Part of a small language model's weights.
Training: a variant of Muon for these matrices, 390M tokens, 2974 steps.
MLP neurons of a small language model. Each row is named by its layer, matrix (gate and up: input weights) and neuron, and shows model dimensions 256-383. Each number is 128 + 32 x the weight over its row's rms, rounded and kept within 0 to 255. Numbers have three digits each. A neuron's up and down rows have the sign that makes its largest values positive.
A block is one neuron, or neurons of one layer that tend to fire together. After each block is what it responds to, as a language model described it from the Wikipedia text at the highest values.

L8.gate42:165131182075086096155143102112165101129141090096155088164167107126084075090126134108119143134166143131115188181114133109114140162152187094126167086152150145136129130187164085122112088122167074116178141134141140109083223128114184166126119091105132098123111091120075124134173139141068159123145105097179165141093119092104148137155137161094126159132165162133086127073114101105099112106129
L8.up42:172093156065149150134075138130169119133123135147093134160125159107108130109119150150125106131132117100123144151132191131104103103177123090142112160136066106074205080180173098155163084070088155143134100157183072135111126114141151083129147102121098172081106109098117095078153093130136117125125124102152124134103170097150111101129100154076074162112125100158169098171146146122092109122103
L8.gate427:126118121119145118142143164160216110149140148151169142125128154121111081106122124139137138132154095109132120173176127126109158114082123103134061169141045121152094116166182060164079122100114157078173081134148127170075132148163114124181142140099163159103114132061107109084136128154157149096121098104145203095087153113079112151135183137136190103169121091114139098189139115064072133107095
L8.up427:066185122071111179142118078179156135086114161122163112169128141150149075119142098144130127152101160138139159149136122103092168115087120140117165130091113148108106130178159102054096120085088064157101143137137104113117142132105078120127175158137118069079193096068101084154111125146120114088157131135123180139154141110106123104140129193067191123181125070078144164097153145095068113129160
L8.gate509:146115182119132070095155164095168187223120084184125189157120115104129125067125184171155140064137058114152095173118116128109083148081090122191109160140149109135109101112084145137130184169214155088083135103178149126143122166128142175160168140131138152131157119080159069079135161120113124140120096159101126123100144131144082144162099074170144116127154110091089122141167137125116117140142
L8.up509:099140182120173122076082107131116138143147110124111135166140107097162120160123123159142112052129072147091105151148142155105060164189124130086141102190210146193091121096157114138171113157046135066123134132047103112144060153128142112113124148135119077124113119138071089121135085106193139134071147115151156084104130153148112072133110086125102092118125105114160190097133059186142152152156
L8.gate618:083176171170144130103098140171170109126139142096115094149155143140098149131166131098147092114110146140116130135127151101127143120113194129180144138106093182108121138158102117107148141102105112110097098146154109164110158133182102162079143142113202104062130170173148136079084186061133108115132148168102145089095163155142098171110124143097113212159071136159192108167157131084057139135145
L8.up618:116156145092150162111117108148184146106130134085092130110122186130146111154123182128143144112070135200122170162146095128130148115160125155115150076167135170134146118194170133099135135086140095116154089076106066082126070091148117113149104164155146132142108118152186189150151125126082168152141129154119152115104092130089199185099115125181177092223137144086138189164151122190124135169083
Commas, occasionally an opening parenthesis, that begin an inserted clause or appositive, often right after a name, place or "and", in narrative prose: "Tampa, where", "and, while", "Tartak, the".

L10.gate873:142081111132072130127132135107068134147156166096183117194125100107137145108144145169125158069137102099081153130063073121172095162144112073130072097098143168144116103069191118092148135179153159151127130112132179189130063147183091140135108163088065119132115165103091133113109171129130129145094144118090090134109099115126148169129119129103105124152120139107133154152143117149121092120105
L10.up873:088184126090152069064145154129164106132102156113105115165145124036167099123134099195154164148074139163173170164147112107148102129133096105106103170082196169149093142171031095125150116079176129134088115134090120184139119107148091077137112112089097101123119134087155141101066117108112113154168129088141119157155112122143152137159140069108140071119142145146142127160141122111174136162094
Commas right after a proper noun, especially a city or place name, before its state or country, e.g. Vancouver, British Columbia; Moscow, Russia; Leipzig, 1836.

L10.gate9:127136121131077099135141094141149133113091117102091099122109071101096078144132084203168110152104102147167099106148182079169196146102122122156120176169143107139157196130143171111062141134065120124163123174100135163095164173175136154158127101083128147124088077129052105152163179127092108103142138131163168152092149168112140100148154094129153150174127080157116081135134149153123114200103
L10.up9:177101090097136080099113131082189035118071157170173101134077112106108097105114102176110128120060096106136128146111103149132195150136035083142108171099073194141123147131071195144104150090123151099133119123131137160113106137074120178084128155067136129159078137114186205139112125098111143112163072075115101129094179073097175098122136121100128104180116139125111096075142166108087116153158
Words between a subject and its main verb, such as auxiliaries, adverbs, and, or who, as in "he even became" or "who had".

L9.gate66:119157148103138102168159139133140108128086116123100068140089059098137079214126042140144134144137146156103116153088134087112143127099196081158115155115164117113114150155182145117076127094129127148134137078240079143112172128066117092129113131068158108157125123145153090110109117151119154062119154071115107132079153157092137149152143101156095100147146069082127149149137142135160129107117
L9.up66:091154140140167065149097136114155145195096159129111166088091109067146073151125097113132119170085166152100101160075144152118120154139153141154122151149104203157146139081081131153116116084146169127106173149131170162096091081101191164149141131107147064090101138087074107122105156163155101142128155142098116163168167152102133124148084073106185067130086141126152143120221186114137114137228
L9.gate101:102158145145064072164106095076109132078134088168113097125110121099100168126083103134121151121129135095118059111107145144111119140185185048110153135084149119103154128061110106091101134095105052116140128112170115119096118184103109166150065137078130160125111109090128136092152122097118102149182134160094133076131107106072148164126088102127090086121147138103117157069094136156167112161171
L9.up101:117179137119169064164121138167096144097118129127114091189119109097178157200100169197182119179118116067127089157171117157119098179119197061163110115088164124061156153095138124115110175097131117142119147126153133112181155122129109140124112136129054117125168094056131120121107149112140166103166099129104114108134116174192103140134135074112108059113142110166073126105082140209112144100156
L9.gate162:143114163091131134090112042148052190089147166046081088136116145084152114153142136154082118105121154150133090121126096138108141139126125071164157086098161163195074122084158081116128174161149147128117131117102129133067144168188132078141141159086169065131145077166115136196132143129133186168057112128110112152140152154068099138117182122109110141098096116142136147181137154113146088190165
L9.up162:132118116190156182117108114099095120089104101108135196076077090115125088129156090084040133105097153128069120096142124126093096149118101130113068103129104125148145131211116164158106131083126059161146178072106122149135163166102117146117121116164062089125079153109100096096096120186094107114138132127202147093192121050146136174141197064144117163186122121141094160146130126147157130143101
L9.gate212:128092059140125153102100118154097124122153113126135064127160180142135082114052108113151159108125179166095118085134144071122052166143129093142170163100127154140108109141115091162162112156132124108117145058142113121137148139155110230121171176146177132173091120172080112121116107163150064099148122133127126139128182089155182178094077115081154136120137073116107101107175123120099087179082
L9.up212:164139028130121121126140152082121127161161120156131116109135159129140096096131129176119151118115174151166089193136100092113111133144135102177170145113159100129104071149146020134082112143128113184103143083078181134115127095099135126142138065140198154123107138191163157152095172139113140100073112116103154150088129162156154151117105155113182169156074090093113098146135100103093191134157
L9.gate250:099167143189152111214074199083141115185119107106149121139112173164127139089140114078128115135134168091136130063159127033140185099112077116134110151160139114104175121112124147126162084103153142145084193153159187144148132129123122075141096099100119138180150116095143117129137100154172221135134167122127114159155093104090137143138126153083129170128110086084177123111084148150098147153069
L9.up250:084104186178157155079102138134164068107136113133090084125081173139143111176174127139050092062124129087140119178110118105059151095135154141086091118117073080119100112080116135071112137106121073136103127102108170163153160148165111142141139117118183074108111103142105216140145091100101150116166108176135105087128172185145094131105203128083127172087141119134111145124082163109121119122190
L9.gate361:117068160093174159108140082135125127056064112054141115147101083118117110153123148105158110103073104139103148115175139084186155126139147160091117148104143178094132129061162149114106103130186104148151076086121098148072165127163129150079162138153157156177124127055111105100098137150093135092123127129160112179142148120137128188132104145149127170086103125092088139145110129138129109143100
L9.up361:100185106167074106207129139132174128082105136151136132131100150110088064086132113173071184160167120180185157131056123108080137123152177122139164126138137099142131147132161072127125134144146081140121099139137120119168128118134097163127178082101152118125128155165094139160102079144130163105087103096136177141050148123139133140164113145116098123203127116122110110149079139139086117069104
L9.gate402:099177126104104154109088144164152128145137098099113171136117165189074128138136101157143096172116126067147143170150133166159140097116120156158133127104168149128100101198123111118090135073126157161110176092180147108083159152120201136119170200067163155128107143152114166153153127168160100113157100142145179126137138149094094148183103108087088089164112099094123093122139090088164159102119
L9.up402:139128093106187097121155106095111069178074078094075149076133121125099096168142116170154091174075102162098186119094079148160159108178077118133121142149157126169122090136118159182094125103116175136035140122145119145158147121105160125112052120078106142139072148164163127182129118123153105139096074118161114137112142097090174129139125089191086086135164116168048097118144138155137175152117
L9.gate499:127185113144114175136111148094122090163140145119138155198132111114123174154088130137105135129080130211186149193147119145095142123122133054175153154127134116122152184110142171044108096109085144115166153093102138135190144096095107175191066157089141066125102118123128135110086100142078112148138116128117130119138131099113179109171089060078111151115151135168141109151159122130101077142103
L9.up499:170103135170107134151154100127161111153135116211120127131151158096124160127184156162121136139075126170181132156083135100083164115152155096124064167180177084167077109130100083128143119118149132095194138151109100095173171115169143158158086139143106076153159125138113143154164144106134112110121177113108123134085143100171160162128106092139159139145147117066170159161163226071062100169113
L9.gate549:104139116152131159134074110142128129125112115160142108127140174098099129134103104082125114139159135100128125087103164126110176095127074150135141092145095099154152168186151131132124148120053186114095137091145129113137097137108114136127099154092184190125089139106125163113079147156130121110087121168109175218157123135150122166134077105146116157143195112098099150136111176098098104128078
L9.up549:076148162123184152120141102047129178203107082164145103178165159110114082133142102189189116168058133081149121122111119160141115121151209105141107169122125164141164125134117083180118220124094144158122079135116148150130129146065110180106106158112137157151161120138164121139066098210148128104155087120136169166177142162137148097120123116091153146144136109169110155131137150159100167105154
L9.gate565:174178090086144129124128142132165162129100141122147076149122083150174064140156107158202159109166110127073187110130114181138176167072074173189165105141135136124187082111114138154108139138178088104093154116101139120152166077081105087141132087144021132157139109108166152105153103110086176148125175084125190098116144125118158115151185117144175104158107079121110134122130124097132060127115
L9.up565:162152144038147135167127129163143125092109134117086122114023133129132071067080154135168112159124117104166106151117124171129085097156170132157139108115153144107146131114078188091135196137171123168139070139035134122094129135102086077111133101118140066078075116108117138069116114133129179122166134169136127146133110144140136137136079083133124114178136166106105130142165111164182122154171
L9.gate570:095116151112216126087143128072137147164114167142161123132100153128138077166139086182163098116136096081153179081135095134067136132135114139104141153094107127143092110130166089093154153136113163133119081108156123110087130086089130177075188162121121140140163108107159186057134112171092128114118181140159175169086092150110144173130113126059116123140144112105107146144128120152073124180088
L9.up570:093125087111197146168131101143123125144193119078116148157149128096103044160140162128094134165103098094134095161148137132116104141109132113114129181185121168139149150137125104132131074127157157111154155197163119120112162108103111134089159175135145104098217142082124171124186148109173095153151098157104152164133145144066132138183158151172161142127153140092183190062121117171130156080163
L9.gate645:098131121111124138076103108093104031102112093120098123152165129076124096110132117139070086136080175164109095174154102165169182083134104159138132159135164153139145112095127149088175113095111129158123106105055114075106142131168089086106113148152143091113147104138129082090021082118135096194151186072122083107157141174120147134091125116122121099173124091133188124117143112121143145115136
L9.up645:155081095138161102081076100144117122078119125078106129106119093096177134123133140132184151153107089172072153149112131141072120108137124112097117164081069124146145169181172121160159119160161123136130056101094173194162145208089128105111110151096153130105130167134148107106125129169113122194103051077043184130195174116148073118095140126144143103121184129161163139096130106080180171102113
L9.gate740:136181099098139076115116134187092134146177126184139145197137134092120099109131140122146074135154150131122203116145126141117133155106177092155144148166092129108151108154107094077148151075151058137165198139112097170086144128154167118099104184103115095128169123138125165131170126108166083139119161086126055146145093108136118113091137180126105053171165096165127165133154130095128177057119
L9.up740:150069085107148096064119105182126055130145166159127140140128137093124146129114126105143066144129106081219125116020095130139125204156086129126083118115080086123093141158111076154075185063121154176134161098138113176082174139120166117154098079137134118149069099120117127070104064114107128145101131158189118140117131141125132113096135118103108105188136102131103123116133124134155022113144
L9.gate828:166139130121118088136138122103132087121084129146115153152097081100112091142049136195149096127146093121128115173137152092131178189098139145150171139161102131088168080091200085106097150124134200197151132059147129111074142211095118123142139140121189152182073091119074185155103082114138171124116101115143094127127141157107111125136215122103127104155143126097022113139106154098177043089211
L9.up828:161141112148143099104135102070127137144133106147125144162112184159118114121144164147154106162129140086171138097110146119166104064096107149169157144125065150111172145042069157091108150088163096190091150118170166131126172116102117121166123124092194095100142085104104146109146151098130160194137114153078173159179146149155195136123124100093130150074110091137176055097179166141112135101084
L9.gate912:123137141134048155146095144167099091123143113157069108168151082170111113155160212124088131160082126140133142133082110107168186112129045117095108134137133119165183134118092082117103107125123141074082101139208113157157156040168070101157087105070108103091183095146145169142099154102096111130137114100074148124084183112131179097122099120117140105168129157089145143102124084062131097133121
L9.up912:166130096162104130152132071177145111141083122143159014111132118109119153114076035062103049110084099090157178077084126119065199135074150104094103114111117096130118139112195103123125138164119133161141162162159070120129107166086173041156088108109143083114111110132121147163154083070076148120136150146085096097121128162118105090100121073163107188137198113090091126127123150176122144125130
L9.gate962:133164093134098105108115097175094130127113112135150111181160127130178133093058166163124090144130175193150090118146121121150147098105121090142122123133213130171123137095152162072081132103085146139143119056163123164105184136095089107122138118144182173073136143103136133101137096128142145075120139146157142177144108148104090084120197158053043107085134121137118179067106132118130146149194
L9.up962:060137211116143098105154165101110112141148089177145132142111125148187129112080132163139104116169138148176084133166111135126169089115069139065100216114182119096132215086111119115112161110119132133137138113106105147157066106105130129151140162089130138136179137102121177136174157193141138158111134109204096158104167131060138117119086146181121156101094092166139122161124125139128147105148
Adverbs and word pieces between a subject and its main verb, such as also, rarely, gradually, never, finally, and the hyphens of re-entered and hand-assembled.

L9.gate14:155133197099115100142167145138129099169139143199133140154098160081142128109062169156144116131146154140153125152116139158216120140145101107186130104142137071160112135158168059153094169118061162125135175059105124094150149064167141149168103121117134169080114117127095197096153060110110106146094153187096125138196127073163152154144102084127165141154124186083066110225169135143142099055080
L9.up14:188178154099159149175210134097130111119107139098097172118147085103119139128165090134115161134173108175112074124128104133147137130155127116147109137117075096118171105145141110086160100192182131081077073113123110182111080172104079116147163104128127111087120116121098098148112057066146132141095109109140193128181139085124106102185108143146154080179130177130224099130070123111143110126106
L9.gate17:106072127158100119112062128108142210083068181131152172154133159167136084147134150139118136136161131100135160093141137154105140172111177060110128125136171133114114129125143152132112132121096110143150075158128081147143179174142119221037053164077114113115139170081139100079100122152120160137129122158124099134188090133118079143140120081095111174167059176162145141117128141124105119138127
L9.up17:061110112189153152093136129219166144115099215136120078184129046132152152066087086097115180136144143094133147102126130121176124186138219079140148093100165148146104099135166093132149111118176135135121119060163124125134131153105125079150094178133092148154126074149082118142127082162118138112132091129132123073149049089144116085157147055136113157102087208115148216137116130136133136098134
L9.gate172:094160185155125112181136084140117142113153131071127146124064094144086106135160117140145097089088138108131092132128178109136174117165113161083124110104208136082118191124109125099087069156100152171179137103097123136151124120146088151096135103126129117116094108121119120161112082096111123115128167116114179142124120156137116160124156130092153108085160133091102159138186084183121161149095
L9.up172:086155137163167139115107105160161085135086155082063112072102087111098102141188177123123105107137060121160118109130124147093170148077145137118109101109195155108149164134104136146133153095135090123155180110116146148164175102136209164113128135160104110159104127083064091156149101149050126082151099137151118082135153101132179168114123091153133109142140138123114110129149099131163128164144
L9.gate182:147134129106169142164126165198180101075090127121124130117149177156172091082170129099163109115122127114085119149079158153165144073110072153169124098133105155098156088106158081122129139140175085128176151126128148111126121200141101149104110154098114104177077115167168065105072147069120137136102155142180132158147106171194125093081176189079102135133058130126157124159170145161154165121163
L9.up182:082085109188142140189104123212126144068147044157155132075133106088184074110153148104125129123169122084107086100116162120182100134140070098163117193121100175141122118112116143098142139138143147157086159062118080079121136115091110167143151155092094153100152066141123167118064106093204146129126108183092171098148131126169063118141151115128142162148144093151168105142114118175127149160102
L9.gate320:144120148112143175050139134107101119125075088096110085114101097086112089185178170116135078130066126113133132153137163134122220163153105060169137128162128160192125157141196201133230144161146082155118086141145111188057135130127150141144137177092109103124129110167090127144047126107119171101135163108127116143139124139103143124122151091170142104136127126172140091147130081094102065147081
L9.up320:196120149086131153125129088163151109133098135086104105183108119104150103115099097121122088149050162110133124107101124131086136112150116132142106136081129182186090156153155158144167166156129108138120110136106109158149160113117087092165123135123169067129186064124131157142083088137147125111088144133106108161107158148114167112063148100122154122082069122168093112150121134168113160150126
L9.gate493:079134129104192116135187152094172118172169153134166150186129098120108085081132149095201111141144118186108132099138143091144077164119144036079128144094113142153153121121101112129142126094155135090133105139146119120126126098136121082143102164113191103094146094150120153093163118123068116111124103143096117087032174084026181140101127100153124210127090120178059130149102186152090148104078
L9.up493:150112129131193123180133135093123162121106174100167111125093102122127153083124147094145165105094097106126128116100135142104164119107126088171134047033081136062055097122083067102169122134185112158180067150139161148086127131092118152130127112097110137048119180129165151144114106110172167134104148126147132066088079137080136107090192113118181120100112093168135096154130091161120176128133
L9.gate501:111152134174151126109085121184190165162102146130092110116057072175119154070152141134123169134146116140206175109129129119146096119067145168139166160148073119075152212120155166152131124157123189141102136200126164162157075144138144057133132120101147095100105140113099185073150090192156100084102136181075157146114106152158169177135153109089095117140112145137087181129165175117171117183113
L9.up501:120151101111099092135123112137145178100103083122127130093114094148174147120115108154126181171170112118124131122150160182148119140183176168123126130114132112115151114097117121094176154110132126127117112118134153102093106049121127103154143112117125137119096154099116160086116122140146096093121163128134102085086139096186132142023129117131076153167087118089079160162106101129117159131167
L9.gate513:125145125096101147148198161122059079145135104091119111104119091108160160151129172103140181098095092124091150070134104128156100134116120076123145119094164145133096132177106112150151152041101058144106124118127071139146117149124028175118118147174088129060158155118103106151180136137119072163101126060108159157116169112146116151180092069137149159113165122148131159059090092188071049112123
L9.up513:119179114082129163130116134164143194171130081089146195111129140144115125197117092157154154097111143070143110135078103149188143134117151117162136179157157150063129143114138166164154152115157106150074098105094071167130120122177036174160133078170118125113189123128053120082133115083088099102172096116138121090082108121102105144164132085126150112102110156145173104070155105189136151084164
L9.gate516:131108144125130149140035186141145164104089161118150093152150154130182128135129128117130138130130111114092117082154134114153159129118149169140121098148101109109152141122184130181162178157053110140214173085124131154131138144071165090046171153107137111154065113083143151105115151175045175083088119130086155102083142128079084200143094143054159125107143101137123164139173148051085136108155
L9.up516:163075124084143140077082149122157110132110126129100162126170156118156085112142125154122121148129186088103119117166160093109140125197085142098163092168131155090117094141115098154152106101026132108143134124109144138091197091101114176041167175095123106100104133130128198172054144149126134094053108143158119132138123147146079149083141141095164127118106134099115139109147076122119110127154
L9.gate517:159147127144161135174139146127133126155089085160154078131094063124107091092168118111213141118211109138081131172082097112090158156181156180115072114096206171106141090167097139137155132120125114154166147141168096161120110117121124142076131109099120092110163145155116081117118133152119156108132147117059105114047100119197129095137143140177145161113097106132177168085146136120147144113123
L9.up517:165127165109110168132100148132187077143059074150133115157138136130094106157111132159119139111112178148114112139108145143170107149102090080161106175153152114099093124101083122076156130128108098110061077147125108142081092151138139081114112143110150154121122194117088062102087131116083127106154183079095095118131112133215119115107093110163145114109109127102139154099192106092115169131153
L9.gate529:170151149130172145080116104141144094109111095081136120111115074084126179112135124097087134191159110121138128183069051117156207135072078140154123147105147152131124158077081203173144160163214138128124112184148118164094139098096092102093110131138116153134115181157136158153115076134064125164169110146121065144186120126137128133131138093098109202123163134154139085156102167176117116149095
L9.up529:182135152064109121070171180109182140156114127113137155130108131173112106155112158126082170137179156100175110136175111092125146098105130176112147105172191165123108128183114105165124142132102160111164105162143164164070145145166122115121106169132106095123136112148162059152098123169128137091117196112152127179151154168157080120146114189083121118079125067123124131183152154078062130086140
L9.gate562:128145101097177186162135092096106127112079126156140153170130129111144131074113181127141168121141118112061153109137125109161082146091140127161155110124116094102125162122116122159132161111147136077118110166123142142149172122099093113047056123161102137195076133097155110105084091144140127101162140142091167131108137104152158080157117052116176090151063141119180105189109136187138196104079
L9.up562:102166107126140067090140139170129095149154091172169163088124158112086149074034121091126126084137212089156115121152140165109156126120113104196092174136137150136109111141057102151166080110159096094084135164134113119127101121122128154072092129128122145115078109121127122043137126157125114125124103093122164102148165163137154123112116184105112093133105122107145093097106091137148060116170
L9.gate580:094143092146141099130113157174088150131153113116095167119163124122162102100129127138103037132098177118155128166175097119091098103113121125172147139162141127163142075123108126125157200056134104149127163146131108106146067122144056085147119124097145121068167162117121080102149105135126161157152142073104087145132110138162141192104107137070119121145202093151171136158159085113114119090162
L9.up580:091103121173138152132093153130114117139130190049149115142127104108113131112145154065102095137156097096122084139125173155088112143117073151162120173152143163074157156169147113100116139093186103141108119180105122074132132147083080120096153147138128090113087245104090192104090086141068195106189127146030156124129113165141131114090134081111108113108138099066096175113161109137093160134097
L9.gate694:105129136134147062143140168130137138150084111059142129122135148127140141113142162112184158124116110089071093140167126110144106113102132092099126072137141117154114113095150135090109121148110111119121089148100113170101096159115093129114111077131123162177140109145190133153069095161107148108161121158102147128088152065113148100149144102141223076105095086141182099085143101161144118165091
L9.up694:109152158129138100119111182108126168123045147144090163113090223137116162071132126125119203108104129097138168086125112157157111145153194149128102117099160135108122088098119112076154111088089144114152068125175156157170070196150060140091127092102119054100143125144155095098080136109138065175190157118059117151177094121147112187169160128114137098075086114129160115138168192109215107125216
L9.gate969:125104178077123129096109178099085145094099142120096110182119142176133103133108045090110132169106173142151125142110112127134177123122199129121051174193126099060086137120156086119092108092143148172157083133155081119132143141126119128124103170155137132076101138120146121095137072125132106087105154075146185111132109128116124082105160144093196069165127133119147155111158112182196123115151
L9.up969:090099148032105141105137117130154109119114117058138141112146130145165194084155132087127157156176091183127170190163139070099152126166131160123068100145118103099146123152145110101111141124163121147143084116132101178107115114144141089083135150069152145079102101184148170125127137120077172170113121119150155121126155122096152097143173132105138141169130107170175152181154083151123086127106
L9.gate1015:092190060084123165161124105175086142127155115150139070106115136077067184114204109134167130127166161149124181126146111109174131132193170092177124129102137178113133122099177162129095166120170120147176118103113223129141172088167134103123109103093065100107113086127191115127140076111140112153118153109169167132144118144169122180109123125077112140114132134178109106169183089214121136109081
L9.up1015:131189181096137140129104077183107145162133116136039109139093092156099106158171167148140194177077162095149145165131135149124124127189151148157122153158125180180145127134141116125119131127084100158194137155171118132129097065096157105165139117118128112110116084068088101140093085187132120096146130161132104144125047125049101165091159086130081132117125163153118113121158136154133141129147
Commas and opening parentheses right after a name or noun phrase, introducing an appositive, actor name, translation or aside, e.g. "Edward (David", "his mother, Jane …, was", "The first issue, published".

L8.gate125:125114164091148112117085131118145112112124084150127157114128102074148135074116093113091063128144132123125112113097156118156140142117094116121173147128167152138180127098143161098129133165159125099136128118095187148102156129137141132143178166060113113166116086115112155094162118193146136073183188125148127139118082158100098177186093100150183103106100137141094078078140175124144088117186
L8.up125:111112109141138101149122186104161114119080145159101101180116089093124095139099119123170130106104183113127154200152113116128216147169154180110132096139133095053140109074153096047126142122119101141159122145103113103092135170094132126126163161104107137155174095130169194098123075104117130082133082142074091097077104100075138068156086080191143126113087165131106127072158085131132070156120
L8.gate195:074111133068136106157121167092093119111107137114091096182116121090145106128130111088155145176131150117150089133078103036186155129149107149134120090142146146104151122148124117155108118127122066131146151083209141092161110163148143116139171118131110158084121149135106144091117122124091139115202193036171101145135117117174120070094078100073153167121164080156129112134143114176215167150136
L8.up195:132116087085129139150143148122145183136116156085138128135107115132153102103130054075182120114122121140169117130133096126190102092167062099128114144122142155105145127164185104143139092157068115113125148084167064162134105105157170071107163181133165067076085104153114127127129112105136158093118165133150177094111067147113142134112151132106116161109088096058148124136180119113117082111112
L8.gate604:192171141133167147102139121138112054176078080123150132121134122142153101079101104152168152118119148067148165128101099151137191129112122114122063126104141076044144190129115160125128137125117140132153132090167119134091103105075085133126105100132135115157120102153111128104144141179112152113089122164140091114109164128128187145146075119130175102173134166090073103104121142136155130131120
L8.up604:145204112182105138110186132155048115150146147125107162158095156109104142116108141075113098141099170108117154173114115128098140082091167122189141116173135152099177136172120087081168174125140081136125081110153077111090099166171098103123155121134134133128142164156139142099153101150116143115135114112108095093155080159147136108096114112176111171118177127154112193126136130039187128117142
L8.gate1018:132135135072128133078156098121189131159089098074157179115170165125180101145035154194183120081081073145110151207137098090146127138099088130062166178137145114130158102163144139115173152106111124082143170136147093074143113141105092129038126128098152078161142143075119146062124144134083128143130139111200169145154130110072126140107122099128136105093146091147114088141101123106148115148142
L8.up1018:067155132084082106113122104104112161132124065105107138129162120166118094076117106141141132223090144200209120117120151146122150093186142085154146095130172119114127164120142159152175119157136110153145147121188169181101093147130136119062122102073099103078159119125113095082137163126126161193086144099167178090142137136122146135125077126092128164152181139083128148112101165134132191205154
Words between a subject or auxiliary and the main verb, mostly adverbs like also, not, later, and -ly endings (accidentally, rarely).